MLP neurons of a small language model. Each row is named by its layer, matrix (up: input weights) and neuron, and shows model dimensions 16-111. Each number is 128 + 32 x the weight over its row's rms, rounded and kept within 0 to 255.
Before each neuron's rows, "fires on" lists the tokens most often at its 100 highest values on Wikipedia text that the model never trained on. A number after a token or word is its count.

fires on: " of" 69, " and" 9, "le" 5
L16.up372 [ 55 137  82 145  88 139 115 120 129 116 179  78 130 155 147  90 122 132 180 114  21  68 124  97 145 121 137 186 157 158 185 164  87 147 120 132 147 111 115 122 149  63 106  93 128 121 117 178 119  86 126 150 128  55 167 126 119 144 105 154 106 130 169 159 129 106 119 150  98 106  70 123 130 133 144 159 125  88 163  88 114 103 134 160 122 133 103 186 164  95 180 167 133 129 126  45]

fires on: "2" 97
L21.up638 [128  38  88 161 112 116 100 115 133 110 102 134 101 104 101  98 131 151 125 123 110 198 130 162 134 113 148 113 174 142 120 118 180 119 153 142 177 156  68 135 123 140  75 134  99 145 158 138 126  88  90 123 131  66  94 143 173 112 185 132 123 151 147 156 107  61  89  92 112 119 159 115 212  92 160 153 129 103 124 132 171 136 159  79 109  89 160  91 164 107 150  97 117 160 111 182]

fires on: " of" 20, " for" 13, "er" 7, "ors" 6, "ain" 5
L13.up720 [118 123 137 142  97 135 205 109 132 134 117 118  90 170 113 158 126 139 188 122 151  95 148 131 120 128 137  51 183 114 121  98 110 140 111  92 186 171 137 112 167 135 139 121  93  84 120 109 133  93 143 127 151 119 115 172 144 156  78 162 116  93 127 136 109 141  88 169  98 115 156 100 126 119 134 104  89 154  93 172 141 107  95 173  69 165 125 176 130 108  76  61 136 171 195 109]

fires on: " and" 45, " that" 20, ")" 9, " which" 8
L13.up744 [ 34 172 143 151  67 136 121 171 131 126 160 142 105 103 128 165 105 154 147  65 130  92 112 133 111 127 146  73 127  95 140 116 136 104 181  84 111 116 116  68 147  81 103 161 147 109 135  66  77 154 117 169 150  96 135  88 170 164 136 110 141  81 103 179 181  86 162 136  80 172  92  96 156 147 103 124 126 116 178 168 121 133 145 157 147 113  93  96  96 139 108 182 104 138 164 156]

fires on: " " 44, "9" 11, ":" 8
L20.up182 [100 165 125 130 161 133 141  99 116 136 173 174 112  85 123 196 105 104 114 199  78 137 140 131 178 138 147 155 122 132 129 102 152 191 164 126  96 130 177 144 128 171 141  96 147  54 138  72 118 133 177 155  67 118 112 118 145 163  97 175 119 153  95 170 106 136 129 165 140  96 191 156 157  79 158  88 112 112 124  78 153 176 217 191 132 161 123 145  73 138  97 142 125 155 137 142]

fires on: " film" 30, " just" 10, " post" 5, " Born" 5
L16.up619 [130 182 164 170 126 131  98 117 115 166  78 156 184 148 128 186 104  94 115 131 152 135 103 124 101 124 154 164 182  92 146 156 147 133 109 128 100 108 124 141  82  99 174 153 133  77 131 110 104 152 102 139 163 141  92 120 111 122  69 149 168 222 122 182  46 125 108 110 116  74 140 156 150 118 135 159 130 121 129 132 183 160 158 134 164 100 124 134 165 183  55 199 136 127 135 110]

fires on: " m" 37, " and" 11, " on" 4
L20.up647 [133 116 116 101  82 125 215 114  94 115 108 138 163 135  95  72 103 136 200 185 155 141 184 204 109 148 170  30 127  68 141  96 108 102 129 167 144 104 104  79 133  88 139 104  87 121 116 134 123 128  66 138  96 101  82 157 107 137 143 141 104 126 214 133 152 163 138 125 162  90 132 108 119 128 129 135 137 161 165  86 207 121 110 187 136 131 118 174 109 146 118 134 164 144 127 115]

fires on: " (" 48, " " 47
L16.up35 [188 130 121 166 147  51 149 106  84 139 223 138 171  84  91 141 168 129 173 177 142  83  59 103 129  92 132 185 114 123 114 154 147 143 120 132 130  83  80 156  88 133 115 168 135 100 153 124 105 205 151  95  67  59  98 133  59 148 169 158 158 141 138 142 111 129 127 109 131 113 151 154 142  70 123  69 142  93 141  97 131 168 100 138 101 149  91 122  87 169 105 112  99 208  58  99]

fires on: " living" 13, "ut" 10, "ob" 10, "ore" 9, "O" 8
L3.up692 [125 147 130 121 107 138 161 125 126 112 181 142 155 127 130 126 156 111  72  77  74 172 121  72 180 111 148 139  95 187 117 131 142 138 112  89 124 111  98  44 123 166 113 164 111 136  77 189 112 150 133 111 147 168 132  81 131  61 143 101  57 144 133 168 122  66 102 186 101 137 148 158 138  74 122  89 110 118 111 106 124 111 133 143 103 112 130 152 104 113 134  92 103  98  84 176]

fires on: " of" 42, "ov" 6, "'s" 5, "w" 4, "W" 4, "\n" 4
L11.up353 [130 103 114 101  86  85 122 117 125  97 131 141  89 127  81 167 162  92 118 112 180 215 139 139 174  54 124  76 107 150 145 137 128 132  69 153 134 156 116 140  89 137 123 139 132  88  96 154 150 111 112  96 102 111 140 139 137 128 130 156 115 135 177 113 115 117  79  53  72 125 124 152 155 174 161 122  96 167 124 125 154 159 136 131 101 123 129 109 127 143  85 124  86 137 153 114]

fires on: " s" 28, " def" 26, "f" 15, " Notes" 6, "s" 6, "am" 5
L11.up53 [169  95 172 157 113 142 131 174 137 156 143 148 142  43 130  88 148 141 127 131 139 181 110 117  81 157 103 188 140 164  88 149 127 110 183 170 107  45 127 153  90 158 120 117 164 148 115 131 113 190  64 155 123 118  87 131 172 163 143 150  86 132 133  97 113  83  99 122 150 116 134 166 135 162 106 102  88 164  96  97 105 137  68 173 143 119 116  68 111 124 154 139  85 157 184 119]

fires on: " which" 29, "ing" 15, " what" 8, " one" 6, " that" 6
L11.up96 [ 63 192 106 123  99 135 137 163 105 116 171 122 140 112 115 149 148 117 152 137  80 110  72  74 105 105 157  86 119 151 163 174 128 155 131 160 151 109 109 110 104 108 144 120 146  93 156  90  60 143 136 165 150 144 137 156 116 134  97 141 133 121 101 117  98  84 139 125 137 123 145  87 115 159 131 125 120  68 119 159 123 119 176 162  84 141 109 114 117  86 135 116 124 161 221 119]

fires on: " C" 36, " H" 13, " K" 11, " G" 9, " P" 8
L21.up239 [ 45  98 121 170 149 111 145 141 167 156 124  74 190  67 101 106  99 161 140  32 122  97 132 141  88 153 164 138 129 138 126 112 144 114 105  70 119 155  90 169 105 158 155 156  82 122 146 127 124 164 123 166 190 134  97 111 171 112 161 137 117 140 142 122 156 146 160 103 145  93  64 147 105 117 117 108 151  81 121 142 122 133  88 107  98 117 137 116 142 132 160 170 203 185 155 148]

fires on: "\n\n" 20, " |\n\n" 18, ")\n\n" 18, ";\n\n" 9, ";\n" 9
L3.up183 [ 86 117 165 153 135  91 168 108 121 100  97 154 112 143 129 143 145 135 132 188  92  26 148 132 138 118 140 142 164 104 135 192 132 104 136  88 144 109 136 206 169 127 154 125  98 155 179 112 108 119  90 122 151 117  78 113  73  65 126 156 145 200 145 161 128 105 180 135 141 118  96 125 143  95 117 128  83 125 151 199 184 155 128  97 165  89 135 167  99 191 117 146 138 166  96 154]

fires on: "1" 92
L5.up102 [141 152 148 155 203 145 162 104 173 120 122 123 155 166  61  76 129 149 110 120 157  96 111  59 127 203 170 163 174  85 132 156 136 186 139 121  73  92 126  31 150 120 139 115 118 125  67 193 141 177 125 102  68 124  75  97 134 105 104 143 126 160 155 136 122  96  90 138  77 140 171 123  91 163 127 136 114 148 126  99 137 131 168 126 148 139 109 170 136 143 157  84  98 171 151 117]

fires on: " and" 85, " &" 7
L17.up630 [136 122  90  82  66 179 138 117 126 110  76  79 148  99 105 107 149 121 102 139 152  77 171  98 133 126 101 143 121 120 141 127 121 142  72 122 114  62 120 114 144 168 114 161 171 112 119  97 106 143 163 136 146 141 151 187 117 142  74 120 116 139 181 172 121  73 176 125 133 147  74  94 166 114 134 134  70 128 122 129 167 118 142 118 121 130  99 124  39 169 142 159 130 121 104 175]

fires on: " and" 35, " of" 22, " &" 14, " is" 7
L6.up690 [113 128  79 142 123  99 128 121 116 168 153  86 110 135 115 151 119 161 177  99 149 109 133 134  66  82 167 151 160 133 133 139 115  54 128  58 116 145 148 156 152 146 176 210  91 135 104 124 149 159  90 118  95 107 128 129 159  92  89 162 130 145 117 209 113  33 112 148 113  89  90 136 137 166  64 184 122 172 151 164 155 108 146 132 131 127 189  74 110  75 142  69 127  86  91 123]

fires on: " of" 29, "and" 9, "it" 6, "ite" 6
L11.up317 [110 143 153  73 118 123 144 179 139 102 130  92 100 160 113 117 155 109 157 129 153 117 138 105 177  60  88 118 156  94 172 132 142 135 149 132 120 120 155 183 177 116  91 150 114 143 110 185 116 125  89 142  98 112 218 140 166 128 165 165 148  89 173 122 166 125 120  78 181 143 138 166 151 137 181  74 176  84 110 143 183  70 163 119  62 136  56 121 184 137 120 145 140 132 158 123]

fires on: " v" 53, "end" 16, " V" 11, " rul" 4
L5.up242 [ 97 121 114 149 183 121 108 107  77 169 107 141 124 133 101  84 148  96 168 120 158  99 128 120 127 110  93 195 207 146 145 122 157 112 165 107  74 176  74 103 118 127 136 137 184 138 195 158 146 176 118 100 130 122  84 116  91 145 232 128 195 134  83 137 170  95  90  56 100 117 167 145 154 135 110 154 119 180 140 147 131 144  87  78 127  93 140 113 139  99 102 159  96  95  93 114]

fires on: "===" 18, "ous" 14, "ped" 11, " during" 11
L5.up369 [163 133  68 170  83 125 168 143  65 147 125 106 117  95 158 189 160 120 149 198  72 183  97 186 175 209  94 117 104 103 117 127 116  99 127 157  86 103 127 128 125 177 117 110 110 105 135  93 115  75  93 142 156  66 100 147 117 130  67 203 110 206 137 118 182  89 135  95 139 174 110 134  79 125 182  81 127 109 118 173 167 109 184 155 177 138 125 130 155 167 154 160 128 137  98 112]

fires on: "." 31, " of" 9, " with" 6, " from" 5
L15.up189 [129 115 139 104 138 142 129 165 109  87 108  80 162 187 166 121 107  75 166  67  63 100 174 155 117 156  84 155 137 123 142 131 124 150 154 119  90 111 103 117 152 131  82  80 105 113 141 161 117 102 125 158 100 100  90 146 183 182  92 116  83 150 212 146 139 185 170 142 179 114 128 111 114  85 183 106 123  98 108  98 135 106 123 136 123 104 151 114 198 138  67 105 143 183 137  97]

fires on: "1" 32, "atively" 9, "ica" 6, "2" 5, " lower" 4
L11.up427 [162  93 171 125  81  71 115 157 151 153  69 174  93 126 196 138 127 101 163 183 124 134 158 121  73 111 128  96 171 129 171 116  95 124 163 132  96 151 130 152 174 136 178 130 141 173 110 183 128 126 172 155 136 109  82 156 120 188 113 142  90  76 130  98 144 111 113  99 129 158 115 108 141 113 176 175 167 204 121 121 118 137 102 128  55 134 124 124 102 145 146  96 112 174  76  95]

fires on: "-" 26, "A" 13, "ation" 8, "able" 6, "ison" 6, "ity" 6
L4.up104 [ 99 111 144 140 147  95 100  90 134  14 108 100 166  91 120 129 106 230 110  85 115  94 108 128  91 139 138  93 165 124 148 115 183 113 139 142 165 163 168 109 130  99 138  96 138 127  64 171 109 123 137 104 145  93 163 129 104 122 159 110 140 151 137  86  76 109 134  69 189 149 112 156 124 173  90 128 185 147 109  90 160 110 185  64  79 171 212 155 112 150 113 175 160  98 174 100]

fires on: "1" 26, " " 25, "–" 7, " died" 6, "2" 6, "-" 4
L13.up271 [202 160 114 117 134 121 127 134 122 124  33 149 129  84 113  78 140 116 118  66 131 121 109 156 121 116 135  66 120 151 145 151 158 122 150 101  93 142 147 171 139 155 165 130 175 150 128 133  78 144 126 154  87 161 135 111 110 152 165 100 130  94 134  85 195 155 137 155 150 147 121 108 144 131 153 102 151 163 100 119 112 109 186 132 111 154 101 133  72 151 177  98 113 180 109  70]

fires on: "2" 21, "ic" 13, "he" 6, " to" 6, "qu" 5
L13.up140 [127  95 102 156 132  72  66 148 105 136 110 131 114  98 103 105 143  74 138 164 109 157 106 131 124 157  80 151 142 154 115 142 130 121 149 210 117 141 117 163 176 135  99 152 117 180 225 119 118  60  87 165  95  92 123 128 151 117 161 143 127 130 106 130 102 132 127 122  87 146  70 127 126 148 176 117  95 137   7 177 141 145 129 168 160 112 154 105 160 127 121 116 136 152 106 109]

fires on: " of" 35, " de" 23, " for" 10
L11.up514 [153 135 147 153  93 158  93 121  96 155 196 122  44 159 164 139 165  95 127 134 153 147 116 114 189  83  81 149 158 132 165 128 112 162 117 173 168 146  97 120 210 151 122 155  97 126  87 133 108 129 112  93 119 137 157 161 155 104 105 167 138  81 131 120 102 145  89 150 124  88 140  97 185 154 130 116 117 128  89 216 159  95 125 116 131 122 129 120 128 125  89 126 131 147 128  69]

fires on: " and" 50, " to" 40
L17.up680 [ 71 169 100 151 126 118 131  78 119  83 122 111 130 155 141 118 123 137 150  98 118 175  73  67 118 122 146 159 140 118 154 126 118 101  62 133 147  87 154 171 135 132  99 139 137 139 120 145 129 204 121 102 101 141 164  92 115 108 117 134  86 108 174 147 197  92 113 168 122 140  99 110  97  86  60 170 163  89 152 134  64 144  88 141 176  89 115 139 151 131 204 174 112 133 137 142]

fires on: " No" 26, "2" 17, "th" 8, "pr" 6, "round" 4
L5.up715 [225 131 130  80  72 100 132 157 147 103 126 120 109 143  94 117 154 152 112  99 143  98 159 146 180 179 117 125 147 160 143 118 146 126 151 126  82 108 135 176 136 146  90 139 133  84  80 155 143  86 181 118 109  90 161 141 105 107 105 104 118  87 181 103 138 174 147 211  97 132 139 109  77  48 125 134 150 106 127 160 119 131 137 197 191 113 113 142 150 141 124 146 114 169  87  92]

fires on: " g" 29, " which" 17, " it" 12, " Route" 9, " River" 6, "ple" 4
L8.up757 [ 68 136 129 115  97 112 163 103 162 106 151 100 179 163 110 106 171  90 191  24 169 113 114 116 116 148 141 181 144  69 163 119 148 106 116 122 121 113 135 121 134 111 135  40 148 146  98 122  59 130 140 113 151  71 165 157 182  79 120 113 105 137 126 153 110 102 179 157 148 186  93 161 123 109 108 148  84 101 148 146 111  73 167 109 152 124 162  89 103 142 130  80 176 139  81 139]

fires on: " |" 25, " and" 11, " by" 10, " of" 8, ":" 5
L20.up135 [101 146 132 151 146 135  92 120 136  96 142 155  91 112 119 130  91 152 104  78 117 158 149 152  62 106 115 113 188 134 143 140 121  89 106 140 136 115 174 131 155 107 161 192  86 171  97 146 132 134  98 139 169  53 104 107 138 103 127 165 172 202  79 199 165 137 139  80 104 136 183  83 145 172 113 133  99 158 125 117 153 147  91 245 129 161 156 140  62 149 127 125 131 111  97 237]

fires on: "." 38, ".\n\n" 18, "|" 10, ")" 8, ").\n\n" 6
L15.up660 [146  89 107 186 136 159  80  95  81 111 122 140 179 119 141 117 121  70 168 109  97 141  88 131 188 127 150 130 116 145 111 130  81 138 172 139 195 139 166 124 126  95 109 158  88 108 118 131 121  91 118 199 158  91  49  64 103  75 151  71 157 164 157 112 125 149 143 148  95 167  55 135  91 138 141 152 177 133 113 165 130 164 114 129  53  79  56 106 145 111 178 131 136 158 102 137]

fires on: "\n\n" 24, ")\n" 10, " |\n\n" 7, "\n" 6, ".\n\n" 5
L15.up109 [ 61 124  89 138 138  71  92 131 177  59 127  95  96  98 106 152 195 101 183  70 141  55  86 118  86  89 127  91 134 138 103 113 109 121 163  54 136 116 114 172 156 106  88 123  88 178 156 135 142 126 157 150 151 114  95  96 103 128 146 156 125 145 108  98 136 138 120 126 162 140  91 149 166  86  98 147  63 198 159 159  80 172 119 143 157 115  48 175 112 149 100 160 138 145  96 149]

fires on: "i" 23, "or" 9, " by" 9, "att" 8, "St" 8
L4.up323 [124  98  93  80 141 129  70 185 171  92 125 111 201 119 140 157 123  95 125 158 102 123 109  31 130 142 152 160 163 129 149 103  96  89 140 113  33 200  82  85 106 129 125 169 118 149  65  79 193 151  98 116 142  82  58 164 121  95 134 156  99 159 148 161 179 132 120 174 162 132 127 116  63  87 180 128 159  69 123  94  89  97 109 134 112 106 124 124 131 131 138 107 100 134 114 113]

fires on: "," 26, "." 19, ")" 12, ".\n\n" 6, " chart" 4
L16.up608 [159  84 124 174 110 146 160 156  60 121 105 164 128 180 107  80 146 113 210 100 122  82  99 115  82 128 152 109 128 131 118 152 123  85 129 149 160 138 164 144 104 151  94  90 112 139  80 102 129 142 126 149 126 112  89  89 128 133 180 146 153 167  70 171 119  97 133 106 141 170  89 177 151 105  82 167 103 108  96 185  95 181 109  98 121  72  74 132 102 104 164 136  80 159  93 153]

fires on: " T" 26, "T" 8, " I" 7, " And" 7, " D" 6
L17.up677 [ 98 153 129 146 127 178 127  87 111  75 145 117 161  84 124 142 134  91 141 138 146 144  64 118  70 112 133  68  83  89 122 117 151 123  92  96 150 119 118 106  96 116 142 189  78 133 131  60 146 163 155 138 139  82 100  91 160 150 177  87  97 178  52 151 147  83 127 132 138 111 201 196 154 175 106 146 156 105 138 181 141 108 101 178 139 169 181 159 115 152 118 173 101  87 128 145]

fires on: " N" 37, " " 32, " M" 9, " |\n" 6
L20.up282 [147 107 182 142  95 106 154 167 115 100  66 124 122 174 120 140 105 136 104 116 140  53 108  82 125 172 125 162 107 138  85 151 119 129 130 147 143 165 128 164 113 152 158 130 113 133 113 124  70 159 154 194  63  88 130 193 119 128 111 105 115 138 159 161 162 143 144 179 124 108 135 180 106  95 190 146 128 156 116 162 133 107  54 143 101  84  89  99  77 115 126 108  90 102 173 143]

fires on: "1" 30, "2" 20, " f" 6, " later" 6, " was" 6, ":" 5
L21.up186 [134 151 150  89 110 135 104 150  97 169 151 128 119 136 130 118 130 124 107 147 123 125 157  89  47 154  87 159 105  88 190 186 143  94 166 124 132  99 200 128 175  93 187 109 126 142 154 101 157 199 147  97  86  76  78 131 158 147 107  95 114 172 137 112 145 103 104 141  78 121 150 146 151 126 101 152 117 113 112 140  73 120  92  92 123 190 120 155 176 105 127 151 138  94 121 166]

fires on: " B" 43, " L" 13, " fl" 8, " H" 7, " T" 7
L21.up661 [100 117  88  96 139 160  82  78 161 149 124 131 146 143 140 140  69 142 148 136 176 153 159 113 173  90 135 119  84  86 122 138 127 111 117  39 197 187 132 156  86 131  86  63 110 157 142 141 123 160 143 142 157 135 146  90  85 116 167  90  70 197 142 116  73 111 192 128 136 120 101 141  68 184 165  98 135 145  77  69 177 115  72  94  91  59  97 182 145  85 174 104 166  88  96 139]

fires on: "–" 66, "/" 8, "-s" 7, " and" 7, "-d" 6
L8.up591 [129 150 152 101  66  99 117 155 130 166 138 125 104 172 207 112 168 173 109 134  79 130 171  83 129 120 119 133 136 164 159 115 166  84  82 114 150 131 141  87 121 144  58 100 119 142 140 123 137 155 117  56 152 136 190 136 105 153 142 101 133 151 135 151 113  80  87 123  59 143 112  97 166 106 128 137  81 132 148  85 141 114 211 102 131 106 119 145 124 160 128 166 144 159 142  13]

fires on: " " 66, "-" 6, "ised" 5, ").\n\n" 4, ")\n\n" 4
L6.up608 [108 123  95 121 143  55 159  51  84 141  85 127 134 146 192 121 139 100 109 144 136 157 115 119 135 169 155 225  77 186 140  99 132 158 171 154 124 150 132 122 175 166  66 162 114 167 109 128 141 109 127 137  91  75 101 107 131 110  90 167 127 136  94  54 145 122 136  99 128 166 130  86 191 101 145 143  94  88 145 182 148 131 151 116 121 115 115 127  90 162 191 174 139 101 163 120]

fires on: " of" 47, " and" 8, " It" 6, " &" 6
L11.up652 [ 93 111  99 109  84 129 147 135 162 113 106 152  92 173  62  74 111 137 126  97  72  85 116 111 198  96 146 207 100 107 153 146 154 152  70  64 150  76  62 128 125 162 163  64 149 141 171 174 212 105 161 139 123 125 198 171  77 164 144 151 151 147  98 150 146 125 176 100 134 111 130 161  73 151 137 129 127 138 121  91 138  95 121 100 140 130  96 130 127 145 110 172 108 108 150  79]

fires on: ":" 31, "i" 29, ";" 17, "–" 4
L13.up645 [157 178 141 174 115  83 118  95  59 115 127  94 140 120 185 139 135  78 120 155 128 131 166  92 104 153 150 111 129 157 141 130 150 107 165 153 171 129 199 146 216 106 156 119 146  80 107 104 144 141 153 121 106 175 151 165 102 108 133 128 161  94 181 136 166 130 125 194 177 163 140 152 143  97 137 131 131 105 153 103 185 186 123 168 118 122 124 119  49 118 118  98 136 197 164 114]

fires on: "." 17, "2" 16, "0" 14, "7" 5, " min" 4, "5" 4
L15.up673 [128  89 151  87 207 138 102 133 137  97 110 111 115  97 127 109 126  82 182 115 144 140 133 176 127 154 145 122 195 199 143 159 153 102 104  72  81 116 145 103 119 160 137 143 116 131 129 118  67 104 140 145 144  67 110  62 150  57 112 133 123 140 167 161 126 151  97 166 126  96 152  88 156  50 146 139  68  95  36 157 111 132  93  76 195 129  99 168 155 126 148 127 130 114 102  99]

fires on: " he" 43, " second" 13, "re" 8, "ich" 6
L5.up149 [113 122 112 118 139 167 153  89 134 122 106 110 164  82  95 180 120 121 100 132 101 188 132 118  97 150 159 121 122  93 129 123  81 146 141  87 167 162 110 130 145 128 148  94  35  71 139 140 137 138 134 165  88 116 171 145  81 154 143 138 188 114 118 126 123 137 136 106 122 124 133 137 130  36 135 159 159  83 127 187 114 167 244 143 186  88 174 130 102 138  89 192 156  90 136  88]

fires on: " N" 74, " n" 8, " named" 7
L13.up207 [135 121 190 184 133 113 116 144 162  90  93 129 106 121 152  80 167 149 121 132 158  61 173 135 119 129 157 204 170 134  93 167 120 169 108 159 164 124 125 152 124 183 125 119 128  93 208 129  73 213 145 162 147  91 149 106 113 120  99 166 119 147 144 137 147 176 106 126 137  95 141 103 143 124 127 108 106 107 187  87 204  94 109 169  12 127  95 152 122 118 165 134  85 202 192 106]

fires on: " P" 29, " H" 8, " K" 6, " inc" 5, " T" 5, "av" 4
L21.up589 [ 91 105 109  96 149  94 148 113 154 127 162 128 186  72 106 121 170 113  70 121  64  93  94 142 104 139 128 127 163 161 165  84 161 125 117 101 188 194  96 149 140 150 151 168  92 114 171 116  77 109 149 187 141 172 156 126 153 134 139 117 127 160  74 109 165  99 106 129 167 145 109  84  84 156 139 169 177 101  79 120 152 118 122 136 135 108 143 171  58  90 147 118 126 133  90  78]

fires on: "," 30, " and" 14, " –" 7, "." 4
L20.up21 [ 99  81 114 123 170  89 122 122 139 126  97 111 146 150  64  91 133 177 125 119 155 138 190  83 161 160 141  73 121 113 206 161  94 106  98 172 175 121  66 161 126 190 100 118 130 158 144 125 187  59  99 110 146  64  63  98 130 132 133 190 129 133 144 180 186  98 108 103 184 131 145  71 105 141 188 174 126 137 105  97 159 147 170 181 116  80 143 162 131 106 123 132 198 149 139  99]

fires on: " " 28, " -" 11, "1" 11, " from" 6, "-" 6
L17.up401 [188  80  94 144 178 143 146 119  32  88  99 129  96  87  53  83 155 106 155 152 167 152 173 124  98 141 212 179 147 123  92 163  84 188 123 147 109  94 187  92 109 121 142 137  80 151 143 155 144 181 138 126  89  67 146 115 133 166 134  84 147 112 118 161 145 133  94 140  97 168 156 135  92 150 130 114 149 173 140  79 117 137 123 114 136 180 110 131 163 107 110 137 106 113 155 114]

fires on: " " 57, "1" 11, "3" 7, "4" 5
L20.up612 [121 166 146 150  75 125 134 145  91 120 106 132 130 100 119 103 125 119 108 102 103 152  50 100  62 139 150 183 180 134 102  63 120 125 133 140 198 106 133  67  49  81 148 150 142 116 146 188 139 142 144 146 120 137 121 118 169 140 132 114 142 130 148 132 143 136 127 121 128  97 173 135  76 143  95 106 142 135 124 153 145 139 191 156 134 128  88 153 175 107 158 139 127 101 108  88]

fires on: " two" 27, "ou" 14, "3" 11, "un" 6, " CA" 6
L3.up7 [166 115 145 157  83 105 106 176  69 116 122 165 139 143  87 141 120 102 119 150 114 217 127 152  47 134 193 164 123 159 185 103 136 179  87  68 123  62 186  68 165 157 108 123 169  92 112 137  61 176 141 121 147 132 104 101 184 129 147 143 130 113  76 122 142 106 149 127 120  86 108 118 128 121 136  90 145 137 111 101 135 115  59 123 149 117 150 168 116 172 103 165 106 111 158 129]

fires on: " rel" 13, ").\n\n" 12, ")\n\n" 10, "av" 9, " social" 9, " Support" 7
L5.up682 [157 127 142 101 109 128 143  80  93 130 140 151 109 104 130  40 125 139 125 130 121 111 120 153 176 116 131 125 114 123 183 102 126 178 144 135 152  83  78 108 208 144  88 134 104 181 158 115 107 102 138 123 103 178 169 140  94  97  78 114  92 133  84 143 197 115 164 121  70 137 133 159 165  78 150 109 150 126 189 118 146 139 169 115 165  95 128  86 109 135 177 180 145  93 100 134]

fires on: "1" 30, " |" 26, "7" 4, "," 4, "5" 4, "4" 4
L15.up715 [120 122 163 160 128 162  84 124 109 110 111 153 141  91 122 121  77 143  70 128 102 124  84 111 120 102 132 140 189  89 137 113 103 136  90  81 119  64  88 100 116 113 108 192 110 119 132 131 121 148 148 156 198 144 147 162 141 123 195 156  83 170 165  91 175 162 115 112 123 126 123  65 111 155  91 151 134 139 123 182 149 114 172 184 104 190 155 151 163 112 165 182 139 118 118 139]

fires on: "ings" 25, " Date" 15, "ited" 11, "U" 7
L5.up253 [ 79 133  72  70 192  95 138 118 131 109 140 130  91 100 167 178 115 146 102  96 102 130 172 113 177 184 124  83 150 182 139  79  85  88 110 133 206 100 182 135 121 117  84 107 102 120 144 130 167 140 122 104 122 114  82 167 145 185  75 137 133 114 120 159 140 111  90  83 180  94 128 149 145 143 112 134 183 130 105 172  32  81  83 112 111 161 128 118  94 132 155 157 157 113 148 103]

fires on: "," 61, ")" 22
L15.up711 [ 99 106 120 198  88 150  74 115  49 145 115  76 185 115 131 157 145 159 184  79 147 136 101 141  84 161 138  69 141 153 167 125 110  87  73 141 127 113 138 169 102 147 118 156 137 124 145 146  85 138  70 139 108 116 106  99 108 140 177 142 125 108 135 163 119 102 117 162 126 163 101 189 114 115 130 173 103 143  57 135 100 111 128 136  94  68  66 110 128 142 190 128 151 185  65  96]

fires on: "F" 40, "f" 14, "=" 8, "t" 5, "V" 5, "sp" 4
L5.up335 [149  77 140 105 117 144 173  93 186 105 101 132 164 107 122  75 109 197 177 106 120  61  18  78  70 158  90 136 143  57 175 162 153 130 129 126  75  98 110 133 140 150 111 205  90 154 119 124 111 189 163 115 144 131  86  63 124 148 170 135 199 134 101 171 113 157 105 103  86 130 175 165 134 161  97 160 101 137 145 112  86  59  94  78 165 102 167 148 135 106 139 139 144 143 127 155]

fires on: "9" 43, "." 9, "&" 6, "ts" 5, "0" 4
L15.up133 [166  57 135 129 104 112 149  88 196 123 128 143 136 174 113 151 163 101 210 145 152 130 165 113  90 180 166 141 154 124 139 138 153 148 109  72 143 150 164 144 118 101 164 113  97 105 133 115  82 143 147 140 208  85 121  39  76  69 103 114 154 116 164 234 200 129  94 136 122 138 120 141 102  93 100 213 170 158  83 121 160 125 122 103 156 124 150 144 187 122 128  96 124 105 180 135]

fires on: "2" 90, "1" 8
L20.up355 [104  66 107 134 101  93  85 124 172 101  56  67 103 126 115 148 132 124 167 114 157 211 117 165  75 147  79  52  70 107 148 108 152 142 149 122 193 211 104 153  88 160  87 184 121 142 145 147 121 160  90 116 130 145  74 181 108  94 103 128 114 139  75 139 150 125 120 113 171 113 113 128 165 131 113  99 110  69 135 126 152  90 133 125 100 154 180 119 114 142 135 162 129  82 182 168]

fires on: "T" 23, " T" 19, " t" 12, " Sh" 11, " int" 8
L20.up739 [ 96 146 137 140 126 141 122  82 126 185 129 143 152  50 108 102 121 140 139 105 151 148 105 114  80 172 140 166  46 128 147  87 122 177 106 135 111  99 126 146 151 134 107 153  69 100 139  87  88 123  94 119 123 102 118  69 115 122 114 135  84 151  74 117 133 107 174 163 130 106 203 137 102 136 142 118 141 177 104 139 164 106 149  97  81 151  89 174 112 139  86 132 139  61 115  93]

fires on: " and" 52, "s" 11, "im" 7
L11.up558 [ 40 137 111 128  99 159 121 190 133 122 135  87 123  83 130 146 162 205  73 110 177  96 126 107 134 144 146 151 177 128  98 163 109 111  34 104 116  96 103  97 117 146 105 105 114 116  72  74  95 153 133 120 101 148 114 114 166 111 103 175 135  77 123 187 134  75 127  95 149 132 148 156 160 192 117 129 104 160 130 147 132 104 105 107 154 106 112  91  95 100 101 111 170 137 140 125]